Weights of a small GPT-style language model, trained from scratch on English Wikipedia: 9.79M parameters, no biases in attention or MLP.
MLP neurons of a small language model. Each row is named by its layer, matrix (down: output weights) and neuron, and shows model dimensions 0-63. Each number is 200 + 30 x the weight over its row's rms, rounded and kept within 0 to 999. A neuron's up and down rows have the sign that makes its largest values positive.
After each neuron's rows, "raises" lists the tokens whose logits its output raises most directly, leaving later layers aside.

L12.down230,208,171,207,230,209,243,181,236,246,239,165,196,227,250,193,238,233,192,156,183,219,243,220,216,129,128,175,202,236,172,157,251,216,174,247,230,178,200,204,204,171,234,241,192,205,183,191,193,204,205,211,197,205,258,164,171,245,195,172,187,149,200,162,175
raises: "fully", "ful", "ided", "ound", "ides"

L12.down297,190,183,227,238,172,201,184,171,173,245,224,191,215,195,158,224,172,199,218,232,246,211,236,263,195,232,176,200,175,177,189,208,266,134,157,267,193,165,264,216,233,212,234,180,203,176,162,209,252,240,212,208,226,169,213,227,169,162,216,186,166,206,270,240
raises: "p", "ping", "ps", "ford", "mber"

L12.down463,287,212,218,212,211,195,198,173,174,215,221,133,155,194,180,200,166,149,203,173,168,230,210,161,188,175,203,172,200,168,231,187,164,206,209,221,228,221,275,186,174,181,203,181,159,172,253,196,279,201,205,210,170,162,151,206,189,169,171,204,211,167,179,159
raises: "son", "self", "onic", "oth", "st"

L8.down223,312,169,205,214,198,173,131,225,210,159,270,239,200,144,178,163,179,197,161,241,188,197,190,175,230,193,161,200,195,213,213,288,201,243,175,191,169,159,190,165,204,204,168,243,248,259,164,163,198,181,211,168,176,196,233,128,179,203,216,221,177,197,203,205
raises: "rd", "rs", "rea", "lay", "udi"

L8.down143,190,219,164,167,169,239,220,177,224,220,219,240,165,191,200,209,171,192,231,129,157,195,195,209,196,215,190,168,171,210,189,218,197,246,198,226,199,223,162,169,179,180,229,192,231,176,223,140,202,231,215,206,195,220,209,161,176,204,173,173,222,224,206,187
raises: "mat", "water", "man", "ma", "mo"

L8.down270,236,223,199,164,228,162,195,227,179,159,221,127,207,209,218,161,215,166,165,177,230,170,187,237,182,190,163,212,175,230,206,241,231,173,200,181,201,229,252,188,211,226,254,158,217,236,215,181,196,211,227,200,210,230,149,222,157,197,218,188,183,218,284,225
raises: "atory", "ear", "ative", "used", " their"

L12.down494,211,204,190,186,183,216,178,220,209,186,158,237,173,246,206,194,230,198,189,167,209,202,225,156,177,192,141,225,202,214,203,208,247,191,229,249,206,212,221,223,215,217,161,171,182,231,169,196,165,178,168,207,187,152,241,230,199,217,198,232,106,202,206,190
raises: "itive", "ality", "ites", "ite", "if"

L10.down377,190,227,204,200,193,224,150,237,218,267,282,196,253,179,230,242,219,220,170,199,203,206,158,185,170,203,228,194,222,202,216,203,223,181,222,199,256,194,213,184,158,174,183,163,208,211,208,164,221,198,225,258,155,197,187,205,157,208,223,233,203,236,182,195
raises: " born", "d", "di", "den", "log"

L10.down393,195,224,236,156,132,175,242,228,195,207,181,185,264,201,234,181,205,236,205,192,244,189,126,176,158,241,212,222,166,208,199,174,203,223,222,142,156,203,165,214,211,154,193,164,139,170,205,186,183,226,171,219,223,193,189,233,192,202,208,253,215,198,185,216
raises: "able", "ably", "ale", "ability", "ible"

L8.down415,287,212,196,217,160,237,130,178,220,215,198,194,240,141,206,187,199,225,193,148,232,193,181,203,229,235,189,195,227,216,235,215,236,220,245,164,131,163,175,190,208,152,200,205,138,157,261,156,208,226,214,152,214,225,271,179,215,216,220,204,194,159,222,214
raises: "est", "de", "in", "ing", "ie"

L12.down86,188,199,216,192,176,154,212,200,153,163,247,188,194,207,209,222,138,203,205,200,153,205,192,136,208,260,155,213,211,236,199,203,184,220,223,182,204,249,239,195,250,198,197,178,182,205,224,205,177,205,199,189,217,178,221,192,269,228,137,191,166,174,172,204
raises: "ri", "ric", "ria", "ra", "res"

L12.down120,231,246,118,176,205,233,165,209,199,171,179,208,231,227,211,186,204,176,200,203,226,159,178,191,207,198,203,188,203,221,188,274,135,235,192,187,183,171,235,202,169,188,209,162,169,157,184,223,231,226,186,169,227,243,192,174,198,214,153,193,196,220,174,113
raises: "ke", "chi", "kes", "ks", "es"

L9.down110,247,205,207,168,226,231,163,198,177,182,169,240,183,117,162,198,206,236,219,178,223,175,158,189,175,212,222,243,213,223,218,217,186,229,249,169,225,175,201,229,196,225,135,206,206,241,175,202,166,186,207,225,163,236,178,191,182,211,216,189,281,179,182,199
raises: " it", " they", "up", " she", "off"